Weights of a small GPT-style language model, trained from scratch on English Wikipedia.
Training: a variant of Muon for these matrices, 390M tokens, 5688 steps.
MLP neurons of a small language model. Each row is named by its layer, matrix (up: input weights) and neuron, and shows model dimensions 160-255. Each number is 200 + 20 x the weight over its row's rms, rounded and kept within 0 to 999.
After each neuron's rows, "fires on" lists the tokens most often at its 100 highest values on Wikipedia text that the model never trained on; "fires in" lists the words (lower case) most often at its 100 highest values on Wikipedia text that the model never trained on.

L9.up977,176,178,202,183,194,229,179,212,159,193,190,189,189,198,218,206,226,191,200,224,199,181,222,248,268,203,182,209,216,186,227,176,166,262,211,216,180,198,205,188,178,160,199,201,212,207,220,203,222,213,185,195,213,189,209,207,228,216,188,217,194,199,166,215,232,175,189,175,214,222,203,195,176,210,202,188,150,210,193,220,215,192,224,223,140,170,161,187,209,185,176,205,210,214,207,172
fires on: "as ", "a ", "also ", "were ", "was ", "are "
fires in: "as", "a", "also", "were", "was", "are"

L3.up28,206,195,210,180,196,222,237,209,190,213,195,218,221,201,200,193,220,216,213,178,203,193,181,210,187,158,186,208,188,189,237,201,198,214,205,208,227,228,210,200,198,192,184,170,176,227,183,188,195,203,181,196,219,221,202,238,183,232,208,201,195,203,180,210,190,169,173,189,211,202,183,165,151,201,213,206,214,167,166,224,216,208,188,200,192,189,204,204,189,205,185,186,252,206,191,192
fires on: "or ", "of ", "same ", "general ", "following ", "Aug"
fires in: "or", "of", "same", "general", "following", "year"

L11.up758,213,210,219,188,200,176,197,170,185,173,168,167,172,175,165,199,195,209,187,192,212,187,224,159,192,191,201,225,216,211,179,187,209,206,198,209,146,246,145,189,203,179,167,230,205,217,215,208,150,198,188,206,213,192,228,176,189,203,173,190,236,174,215,209,195,197,215,201,223,223,210,241,177,191,190,177,227,194,210,171,177,185,161,166,218,216,228,221,232,196,194,211,207,223,176,221
fires on: "the ", "first ", "1 "
fires in: "the", "first"

L11.up18,233,167,217,173,201,216,173,191,194,224,177,233,185,202,183,191,186,180,206,249,202,208,182,171,171,220,186,203,197,187,189,202,146,191,210,187,203,191,222,192,196,215,201,173,209,189,216,222,216,212,214,233,194,180,195,219,168,209,215,155,176,192,191,191,190,183,170,191,209,202,185,209,183,204,181,186,201,221,201,241,179,204,218,218,198,213,190,208,153,187,222,204,205,178,186,193
fires on: "his ", "a ", "has ", "made ", "her ", "s "
fires in: "his", "a", "has", "her", "made"

L6.up295,190,148,209,217,242,212,218,187,220,220,191,239,208,237,179,239,231,187,190,198,237,210,183,235,192,233,222,175,199,208,212,200,181,188,216,192,194,202,193,207,181,209,202,213,216,219,231,223,208,227,186,172,157,194,198,191,188,234,168,197,235,195,252,214,197,201,222,184,240,205,179,190,215,170,199,223,192,181,183,176,170,175,202,158,195,196,209,192,225,168,248,204,217,204,215,203
fires on: "to ", "he ", "had ", "ing ", "and "
fires in: "to", "he", "had", "and"

L11.up74,159,184,200,231,248,195,172,186,231,217,210,184,205,205,202,150,237,199,212,204,215,185,189,170,184,170,194,227,166,176,223,223,203,209,207,172,179,203,155,199,202,194,204,185,151,214,168,204,208,169,229,204,174,248,174,199,198,199,179,202,207,183,211,220,217,189,191,195,203,209,210,223,219,224,197,205,218,182,213,217,218,195,191,229,227,206,194,203,197,169,190,202,225,202,189,178
fires on: "his ", "His ", "ose ", "her ", "a ", "s "
fires in: "his", "her", "a", "s", "strong", "their"

L7.up442,209,229,188,192,183,190,192,216,215,221,215,180,170,173,188,184,211,191,214,212,182,217,213,179,183,194,269,202,209,187,176,187,168,220,180,253,207,180,217,214,187,216,199,173,184,210,220,181,190,214,203,184,195,201,182,160,203,191,194,177,241,216,197,190,201,186,191,197,217,224,223,214,219,213,209,193,194,192,173,192,219,191,228,223,199,169,198,204,205,198,165,228,177,184,209,221
fires on: "and ", "to ", "s ", "a "
fires in: "and", "to", "s", "a"

L11.up142,220,209,234,208,212,212,181,193,194,200,201,231,199,203,194,192,209,221,219,205,211,207,228,213,225,161,196,174,183,217,200,232,195,164,196,173,179,224,204,231,199,219,204,215,214,197,182,224,182,159,203,190,167,178,178,168,202,191,198,199,233,205,216,198,212,204,211,201,200,191,229,216,202,182,205,224,141,204,210,174,231,204,221,242,274,189,196,188,238,210,209,170,193,216,180,200
fires on: "man ", "z", "mon", "ter", "in", "ob "
fires in: "grumman", "suzuki", "vermont", "walter", "corinth", "bob"

L4.up670,194,183,219,175,197,217,235,175,207,169,246,197,190,229,219,236,203,219,184,219,208,207,207,176,238,218,171,193,200,192,213,199,199,246,179,184,211,191,234,228,184,204,176,199,195,180,211,198,193,170,210,202,207,180,188,214,185,218,198,199,195,210,211,189,225,146,178,213,189,173,173,214,201,179,210,207,174,212,240,217,226,165,219,208,175,178,241,155,160,163,170,195,203,181,170,182
fires on: "as ", "called ", "ved "
fires in: "as", "called", "involved"

L6.up672,230,217,175,203,229,202,216,194,188,229,183,210,209,201,201,193,223,196,233,174,229,198,171,180,238,233,186,186,180,172,207,195,184,201,204,173,197,198,236,186,188,209,203,216,210,223,196,174,185,233,218,197,165,236,211,175,184,186,201,196,190,177,205,195,171,232,176,154,216,175,195,177,207,201,201,186,191,218,228,174,231,147,175,181,192,205,204,200,196,194,207,219,207,204,212,209
fires on: "and ", "which ", "who "
fires in: "and", "which", "who"

L11.up456,202,181,157,173,159,209,179,203,223,220,210,170,221,218,190,181,158,215,197,210,217,188,205,231,203,219,183,222,201,217,190,204,173,182,205,206,226,187,159,205,207,226,170,221,230,204,204,177,224,223,200,190,228,210,205,216,210,256,200,208,237,235,215,198,226,193,194,219,236,196,196,220,204,191,210,194,237,164,181,218,176,198,210,193,179,192,184,197,206,193,220,205,192,190,182,224
fires on: "of ", "to ", "for ", "on ", "at "
fires in: "of", "to", "for", "on", "at"

L11.up908,183,205,167,186,229,217,164,257,214,179,180,174,224,204,218,171,226,224,192,209,216,201,210,182,224,196,183,206,208,170,188,175,224,215,219,230,190,204,202,180,224,203,223,226,205,209,187,200,195,181,194,176,204,218,169,165,201,198,199,230,194,184,198,221,212,163,199,178,188,206,176,180,216,155,193,208,191,183,189,225,213,203,210,193,164,197,221,199,198,174,188,161,164,222,190,207
fires on: "is ", "r", "re", "was ", "be ", "are "
fires in: "is", "was", "be", "are", "been"

L11.up454,174,182,214,204,216,196,236,189,208,203,163,201,222,213,212,187,236,194,191,214,166,204,171,225,215,216,189,211,242,217,188,148,189,218,175,237,195,191,189,201,195,226,180,230,189,211,195,185,242,201,231,183,154,181,206,223,197,208,214,176,201,193,210,198,172,195,204,183,212,213,184,224,229,220,196,177,203,174,196,191,215,200,212,164,188,198,198,211,213,185,188,200,193,179,214,209
fires on: "of ", "to ", "these ", "other ", "for ", "are "
fires in: "of", "to", "these", "other", "for", "are"

L11.up476,210,198,154,214,175,232,184,201,203,194,182,172,194,194,207,221,186,184,197,204,188,214,195,181,188,185,205,205,200,209,206,174,199,210,182,184,198,210,196,212,206,181,199,233,194,210,212,232,203,159,217,163,185,211,194,201,194,215,225,215,176,182,212,215,148,194,261,212,226,206,198,171,199,208,203,229,168,198,152,208,216,186,205,190,179,220,218,188,244,199,174,173,213,208,184,197
fires on: "is ", "be ", "now ", "d", "also "
fires in: "is", "be", "now", "bridge", "also"

L2.up416,193,210,226,199,202,182,192,218,203,186,212,190,177,205,180,208,192,163,189,197,208,181,195,214,238,215,215,236,194,234,187,189,208,159,195,207,198,226,169,162,173,208,222,212,199,206,172,183,196,194,199,195,207,161,176,172,204,221,190,188,194,215,177,215,174,210,205,195,188,158,192,186,206,199,196,215,176,206,212,217,193,206,202,185,181,200,201,200,228,187,154,180,224,227,215,201
fires on: "World ", "ort", "Best ", "International ", "Grand ", "Olymp"
fires in: "world", "best", "international", "grand", "olympic", "shortly"

L6.up699,191,164,192,184,193,215,212,177,201,184,160,173,195,164,235,195,225,203,184,206,208,232,192,205,204,148,197,202,203,186,215,192,210,182,204,205,207,212,183,193,233,227,202,220,191,199,204,190,225,215,180,179,202,226,217,210,204,176,166,206,206,203,211,244,182,208,180,199,204,209,228,208,189,191,193,171,184,206,179,184,169,177,189,212,193,219,217,180,188,178,200,198,218,218,194,223
fires on: "born ", "at ", "near ", "Sain", "around ", "on "
fires in: "born", "at", "near", "saint", "around", "on"

L6.up139,176,189,230,200,189,240,195,212,204,208,247,178,190,208,182,185,173,171,228,210,212,188,236,216,234,243,156,202,193,198,185,160,237,223,184,212,215,226,194,180,209,226,173,189,181,237,193,206,212,218,201,169,225,205,218,183,206,220,168,187,161,223,214,217,204,184,192,217,186,206,199,177,195,172,227,200,199,188,204,181,223,213,182,186,193,186,185,226,232,177,188,187,191,162,220,207
fires on: "to ", "air", "of ", "peri", "ud"
fires in: "to", "of", "chairman", "student", "experience", "staff"

L3.up76,195,191,240,166,203,187,197,221,177,217,190,165,202,201,159,175,193,187,203,221,185,213,198,208,187,206,207,224,205,193,187,241,169,198,208,172,215,210,173,176,211,201,245,180,216,184,240,232,214,206,182,191,199,211,178,192,230,179,149,187,207,191,186,213,219,202,192,213,204,215,199,214,168,227,193,219,163,213,209,204,203,207,168,200,212,208,204,210,219,173,237,219,174,229,192,215
fires on: "s ", "no ", "ers ", "ow ", "his "
fires in: "s", "no", "rovers", "his", "her"

L4.up628,179,188,212,217,205,199,214,200,182,151,220,222,213,222,211,206,212,205,175,189,228,187,211,193,185,184,203,197,181,191,190,228,202,203,208,149,211,223,198,189,239,217,185,201,192,166,190,211,216,211,197,182,216,184,197,198,208,219,187,218,248,198,189,210,189,190,170,217,216,225,215,218,169,217,164,201,184,166,222,203,200,199,198,203,157,208,195,191,205,215,242,198,206,194,172,168
fires on: "of ", "in ", "served ", "for ", "continued "
fires in: "of", "in", "served", "for", "continued"

L3.up931,214,219,207,187,182,208,178,188,167,221,202,198,177,234,197,233,197,155,201,181,208,196,181,194,213,170,164,220,171,175,187,200,239,237,215,205,198,188,198,196,201,178,220,211,238,279,209,184,202,180,194,188,222,196,205,176,193,224,216,191,235,215,228,181,166,197,178,190,171,204,216,219,172,233,202,189,207,176,186,152,181,230,215,236,215,207,191,179,207,191,228,211,212,219,187,179
fires on: "for ", "Char", "char"
fires in: "for", "charity"

L6.up882,225,218,184,167,208,224,224,217,211,187,190,213,208,207,208,161,200,244,196,220,221,199,194,221,205,196,202,237,220,193,197,214,193,199,164,201,176,198,197,155,185,221,183,220,230,235,207,202,223,208,183,217,201,202,163,217,205,194,203,166,207,213,203,189,237,181,202,209,214,213,175,205,191,215,227,193,223,196,202,204,202,209,183,195,214,213,207,195,189,159,226,168,202,214,187,189
fires on: "as ", "by ", "of ", "like ", "lev", "with "
fires in: "as", "by", "of", "like", "level", "with"

L3.up681,204,182,188,219,176,216,206,205,211,206,198,202,177,160,188,228,208,168,205,165,208,202,200,193,206,191,175,168,245,206,232,203,212,194,226,181,205,217,213,227,223,220,155,245,222,199,217,219,177,201,196,210,156,229,188,187,226,222,168,183,215,213,200,207,203,223,218,222,193,215,210,183,192,180,169,203,191,240,153,194,193,170,195,203,149,207,221,189,209,204,165,203,215,183,207,215
fires on: "or ", "and "
fires in: "or", "and", "prior", "mayor"

L11.up549,183,198,177,192,181,208,193,206,218,156,184,171,189,181,195,225,248,177,214,203,181,156,202,212,203,212,182,202,244,222,175,187,203,186,205,200,196,215,203,212,168,195,196,194,252,184,209,198,199,198,220,205,198,237,222,235,244,191,217,210,216,247,214,192,202,189,195,187,168,185,214,185,219,205,220,219,185,196,223,227,201,183,184,201,184,197,204,203,204,166,151,196,203,206,168,196
fires on: "as ", "was ", "As ", "been ", "a "
fires in: "as", "was", "been", "a"

L4.up676,217,169,200,201,197,187,199,240,172,166,199,231,197,210,210,214,204,171,207,182,190,215,155,185,191,190,204,197,204,202,157,219,219,183,214,212,183,194,205,182,207,190,214,194,183,213,186,217,189,193,174,206,196,212,198,223,207,213,195,195,178,241,179,224,204,195,217,215,180,170,189,184,192,193,215,209,205,214,195,217,198,234,239,218,166,194,182,221,172,184,213,233,194,217,191,250
fires on: "0 ", "Gen", "gen", "pro", "ex", "ol"
fires in: "0", "genre", "gen"

L3.up868,187,199,195,182,197,214,200,165,207,218,224,197,214,152,243,179,202,194,213,233,221,206,175,217,217,176,193,199,203,174,252,198,226,200,200,184,223,202,161,207,205,231,185,205,199,189,204,191,177,198,216,193,175,249,188,192,194,196,214,191,180,161,197,239,195,183,243,176,214,208,220,185,181,160,176,240,171,206,212,216,183,205,189,245,206,212,208,177,183,176,177,180,192,183,190,189
fires on: "on ", "Virgin", "University"
fires in: "on", "virginia", "university"

L7.up906,165,189,237,207,206,208,248,166,211,188,164,221,224,180,166,210,204,210,224,197,243,228,226,211,204,221,198,201,169,176,178,196,177,220,203,233,174,154,199,192,167,209,196,210,171,207,203,208,199,187,176,219,171,200,194,153,220,208,206,213,193,172,211,156,210,190,171,237,243,215,218,198,189,243,168,223,216,161,237,192,188,221,181,175,198,187,225,203,201,186,203,198,215,212,173,181
fires on: "to ", "and ", "but ", "would "
fires in: "to", "and", "but", "would"

L6.up704,206,220,180,227,187,198,209,173,192,239,227,204,190,174,206,196,207,222,191,212,210,196,195,212,223,213,175,211,208,199,164,209,165,170,211,178,188,198,191,218,228,167,156,207,199,192,238,210,193,217,200,219,213,190,220,196,177,198,188,236,184,187,165,195,155,211,184,182,192,201,179,210,202,213,218,206,205,191,228,205,179,189,165,210,203,213,226,246,200,213,208,199,201,223,164,206
fires on: "of ", "for ", "the "
fires in: "of", "for", "the"

L2.up139,240,206,193,207,206,190,234,212,177,208,173,180,190,236,217,227,204,171,186,180,199,197,222,194,219,212,177,178,177,188,237,207,182,178,244,210,199,181,190,188,195,227,198,239,203,217,233,210,183,211,208,209,180,237,193,201,196,210,227,191,179,174,200,203,194,185,179,183,218,182,161,173,200,208,189,225,164,228,174,190,210,199,193,165,157,185,223,179,213,201,164,184,210,203,196,198
fires on: "and "
fires in: "and"

L7.up838,207,217,206,175,237,219,183,226,183,236,223,204,193,193,197,218,240,187,213,225,174,218,202,210,194,193,228,219,192,209,204,159,199,173,202,219,183,184,196,212,167,211,173,185,190,219,243,229,177,204,212,198,177,207,200,196,221,218,190,173,176,166,180,199,194,181,194,176,203,217,208,208,184,225,186,207,184,185,196,217,226,199,186,224,231,179,222,198,235,172,224,214,219,229,197,236
fires on: "the ", "an ", "s ", "of ", "and ", "tri"
fires in: "the", "s", "of", "and", "an", "ottoman"

L3.up747,208,255,219,193,186,182,186,193,187,183,202,195,225,201,194,221,172,214,192,186,195,226,198,212,205,244,215,198,205,218,193,210,248,202,213,142,190,191,193,213,199,200,202,199,217,198,153,193,181,204,194,210,202,181,243,185,185,159,215,196,162,164,183,193,234,207,211,201,246,161,205,206,199,205,209,209,175,205,162,196,221,174,189,220,224,205,233,230,193,161,201,226,197,236,209,198
fires on: "who ", "which ", "had ", "He ", "has ", "have "
fires in: "who", "which", "had", "he", "has", "have"

L9.up963,207,194,197,178,168,200,226,211,211,219,203,163,203,226,176,175,205,202,203,191,204,171,191,185,183,229,216,190,233,174,234,210,210,206,194,188,193,158,223,195,174,192,214,212,238,187,245,210,204,175,212,158,185,214,220,189,213,216,227,202,223,165,222,209,208,190,173,185,233,203,182,207,187,221,213,225,219,206,218,200,173,217,191,192,197,172,182,213,200,206,192,167,237,222,241,156
fires on: "of ", "to ", "and ", "or ", "is ", "than "
fires in: "of", "to", "and", "or", "is", "than"

L4.up6,179,208,191,228,176,225,178,201,198,200,184,199,193,183,194,195,212,212,230,183,202,208,196,219,228,205,186,236,196,209,231,190,186,188,210,204,187,151,233,165,244,225,236,222,217,228,189,224,216,195,150,166,191,236,190,169,179,176,194,211,211,172,194,179,193,197,194,229,221,199,201,190,205,223,200,208,224,213,222,213,162,190,206,215,197,199,224,226,190,178,177,201,232,207,212,210
fires on: "a ", "an ", "or ", "they ", "and "
fires in: "a", "an", "or", "they", "and"

L4.up549,200,206,207,221,162,221,229,175,206,202,202,207,184,203,170,237,208,247,236,190,197,153,197,212,198,202,209,220,243,228,219,181,201,210,211,175,234,194,200,208,212,212,223,207,212,208,221,220,198,225,209,166,199,182,227,185,156,224,187,206,220,183,163,225,206,203,212,205,197,187,183,179,160,165,208,230,234,218,180,212,200,195,215,217,177,213,201,199,176,167,195,199,216,204,170,202
fires on: "on ", "de ", "or "
fires in: "on", "de", "or"

L3.up803,208,187,233,224,168,186,209,189,225,201,224,208,184,200,205,198,184,203,209,175,195,219,178,206,185,222,191,219,231,217,208,232,219,234,248,155,198,198,183,211,190,191,200,244,223,177,215,211,202,234,198,186,179,214,199,226,145,202,211,181,199,200,198,171,216,223,175,181,207,217,228,191,222,190,190,217,163,230,191,171,242,212,185,215,181,184,213,201,208,153,199,216,203,216,188,192
fires on: "have ", "has ", "having ", "had "
fires in: "have", "has", "having", "had"

L6.up572,203,174,208,238,184,212,200,239,186,216,181,180,147,237,190,172,200,210,188,192,225,176,213,197,175,203,226,203,198,195,232,205,182,165,181,193,213,211,192,171,191,197,203,209,203,214,200,197,219,215,172,179,247,245,173,188,236,205,194,174,234,196,181,166,169,173,172,200,209,202,189,215,229,227,184,207,227,187,173,206,219,193,217,216,200,197,216,218,215,185,227,231,207,185,195,214
fires on: "of ", "ref", "th ", "to "
fires in: "of", "both", "to"

L7.up223,192,208,202,194,185,240,188,209,195,179,184,223,170,198,204,161,199,214,216,202,204,246,198,210,228,182,204,245,192,210,184,207,203,194,187,213,200,178,183,209,216,192,180,206,213,159,210,170,231,218,201,220,216,189,199,204,182,212,231,233,188,193,242,177,212,213,209,156,205,186,232,197,176,242,157,224,211,203,174,186,174,181,212,181,192,210,200,199,188,185,196,183,228,223,197,188
fires on: "to ", "would "
fires in: "to", "would"

L2.up407,239,208,212,201,216,177,179,180,217,184,236,190,219,227,209,174,176,184,208,204,190,182,204,206,208,222,214,225,179,211,222,227,203,140,199,177,220,202,189,192,199,229,164,182,180,199,215,187,189,209,213,172,199,172,162,167,187,219,220,216,179,204,188,209,210,201,199,217,213,167,187,168,193,202,174,168,182,217,185,195,141,192,211,232,207,163,176,231,250,207,173,199,192,197,218,186
fires on: "US ", "Best ", "World ", "Party ", "Top ", "University "
fires in: "world", "best", "party", "us", "top", "aus"

L6.up732,183,228,237,221,240,231,173,200,185,185,197,196,174,149,179,210,202,243,181,197,177,235,194,168,208,232,219,205,197,216,196,201,196,162,188,199,216,159,203,192,161,227,192,222,229,206,211,190,184,226,177,207,234,175,204,178,187,191,212,206,217,187,225,204,195,211,172,196,220,195,226,178,195,196,205,220,213,206,159,198,193,205,175,218,204,165,173,211,208,216,212,208,233,172,213,215
fires on: "to ", "would ", "may ", "can "
fires in: "to", "would", "may", "can"

L7.up564,163,215,202,210,205,183,238,205,174,185,212,199,199,218,213,210,216,247,183,205,213,174,200,212,208,223,204,210,225,197,194,200,191,225,201,217,199,211,170,156,193,211,203,184,211,206,204,179,169,207,170,189,193,204,184,200,205,207,223,179,194,207,164,198,195,173,188,209,186,201,155,254,197,249,196,206,184,173,218,185,197,234,199,221,198,210,181,230,200,190,212,196,198,195,215,186
fires on: "of ", "for ", "to ", "had "
fires in: "of", "for", "to", "had", "about"

L11.up139,175,164,197,181,175,224,202,191,210,184,207,196,181,193,185,206,205,204,211,218,214,161,193,214,185,238,194,200,188,218,189,240,184,221,189,181,181,207,176,171,225,177,182,191,192,199,206,239,181,263,171,193,202,205,237,231,212,199,195,174,177,200,195,219,208,257,184,186,169,221,203,246,210,180,225,175,217,197,208,210,174,188,170,215,201,190,183,220,206,241,197,170,193,202,182,229
fires on: "of ", "a ", "appointed ", "the "
fires in: "of", "a", "appointed", "the"

L6.up641,174,232,165,212,235,239,240,195,188,168,251,189,222,216,185,204,195,189,205,190,203,224,197,238,232,165,234,251,216,190,202,184,198,160,195,199,185,224,204,187,220,215,197,181,210,238,220,216,220,237,206,231,215,216,232,178,173,189,192,194,185,176,214,182,211,191,174,200,192,182,183,204,169,191,196,152,218,201,191,190,197,181,183,204,173,159,208,254,202,194,196,225,230,209,178,238
fires on: "to ", "ent", "ter", "t ", "to"
fires in: "to", "t", "twenty", "enter"

L2.up239,234,215,239,173,184,202,224,182,223,196,244,180,243,206,212,186,184,173,203,213,218,221,211,172,219,187,214,159,214,176,178,160,189,179,196,198,187,187,202,208,227,207,228,222,181,259,179,190,225,184,183,189,204,164,201,230,215,195,193,203,184,200,180,213,198,177,170,181,197,199,201,192,244,191,194,219,167,216,187,196,237,197,195,217,192,177,176,206,186,181,200,194,222,231,229,183
fires on: "aw", "tw", "known ", "rid", "Award "
fires in: "known", "two", "award", "twenty", "ottawa", "mohawk"

L2.up942,172,206,215,198,186,172,220,216,182,219,178,225,226,216,224,200,186,195,183,199,195,214,207,210,180,203,184,157,189,230,156,220,210,224,242,191,212,210,215,199,214,220,171,197,169,187,217,212,196,215,219,203,192,210,180,149,159,204,200,209,196,215,171,192,228,188,185,229,210,201,220,201,186,201,199,222,141,193,207,183,215,181,177,188,176,201,199,203,188,185,195,231,211,216,216,170
fires on: "had ", "has ", "have ", "rece"
fires in: "had", "has", "have"

L3.up6,217,167,210,222,186,186,204,187,182,204,227,216,208,191,245,230,220,211,190,182,191,190,221,216,195,200,189,237,215,182,209,200,221,231,193,172,201,140,184,195,176,223,191,237,178,204,216,193,214,227,200,158,228,216,223,196,159,174,194,216,218,172,193,216,206,166,215,207,188,184,194,220,181,200,170,237,184,198,210,214,205,181,239,231,183,198,240,192,224,187,220,215,167,222,172,200
fires on: "on ", "he ", "we ", "at ", "pp", "It "
fires in: "on", "he", "it", "we", "at", "i"

L4.up564,179,221,197,229,217,152,193,184,204,212,196,160,221,226,197,211,213,195,181,192,185,215,185,224,192,199,200,212,173,196,203,170,210,212,234,214,205,166,193,211,204,212,175,222,202,230,225,181,181,190,204,229,169,222,199,197,206,242,174,182,211,189,154,217,176,209,203,206,183,201,183,193,184,202,177,191,213,211,179,172,215,204,193,238,209,199,197,238,205,171,233,199,213,210,213,168
fires on: "more ", "time ", "for ", "less ", "ets "
fires in: "more", "time", "for", "less", "mets"

L3.up916,172,183,214,172,218,224,207,216,200,195,177,166,194,226,189,166,184,176,190,234,209,193,179,209,196,209,199,199,208,211,206,222,200,209,169,175,219,211,197,190,221,217,209,215,171,197,216,209,209,181,238,197,145,209,192,216,186,214,178,219,240,245,186,229,222,202,204,191,213,197,225,191,210,175,198,230,212,197,219,201,201,226,171,197,189,211,218,186,159,190,198,217,217,205,197,188
fires on: "her ", "his ", "s ", "who ", "him "
fires in: "her", "his", "who", "s", "him"

L11.up248,183,197,168,227,214,238,213,233,191,176,181,173,219,201,211,186,202,198,197,160,197,190,200,192,207,183,226,227,205,177,207,215,199,209,226,181,217,178,210,189,194,193,203,215,232,209,196,210,173,206,199,184,178,245,183,176,185,261,219,212,184,214,193,225,190,177,215,244,233,185,200,202,203,182,232,210,149,206,189,193,190,201,182,204,172,194,166,202,195,191,197,170,218,227,189,191
fires on: "was ", "is ", "were ", "became ", "been "
fires in: "was", "is", "were", "became", "been"

L5.up72,207,196,190,217,223,181,193,191,198,210,147,196,189,240,191,170,197,204,217,240,207,227,197,180,184,196,193,209,204,193,256,215,205,176,245,202,206,178,200,174,213,205,178,213,214,236,185,242,169,200,198,171,224,216,206,179,176,180,220,242,188,194,188,234,172,217,191,230,227,215,183,187,205,218,228,209,186,205,203,187,173,207,170,201,172,184,193,226,182,165,213,225,237,200,249,171
fires on: "have ", "did ", "of ", "can ", "had "
fires in: "have", "did", "of", "can", "had", "took"

L4.up124,199,197,190,197,174,205,167,169,210,242,213,188,214,157,213,226,223,181,199,232,202,180,186,180,222,214,197,167,221,208,180,184,226,210,187,205,188,197,192,210,252,232,194,195,210,182,221,185,207,192,182,171,198,183,223,205,208,224,205,183,194,210,178,187,197,214,174,185,182,205,201,214,201,205,257,231,206,226,202,246,203,208,164,194,221,173,167,227,205,186,201,178,217,190,191,212
fires on: "as ", "leg", "Best ", "for ", "1", "0"
fires in: "as", "villegas", "best", "for", "1", "0"

L6.up178,180,208,190,217,236,212,190,193,174,210,216,185,197,233,181,219,208,225,234,236,204,219,201,211,185,201,227,204,200,201,214,237,187,186,189,193,248,195,193,166,190,230,189,199,185,171,195,184,194,225,175,179,201,194,190,186,187,188,233,207,192,225,177,216,216,171,197,214,224,204,187,229,186,197,171,194,205,196,192,185,185,228,211,230,232,175,187,201,211,205,219,212,215,201,223,176
fires on: "of ", "to ", "Care"
fires in: "of", "to", "career"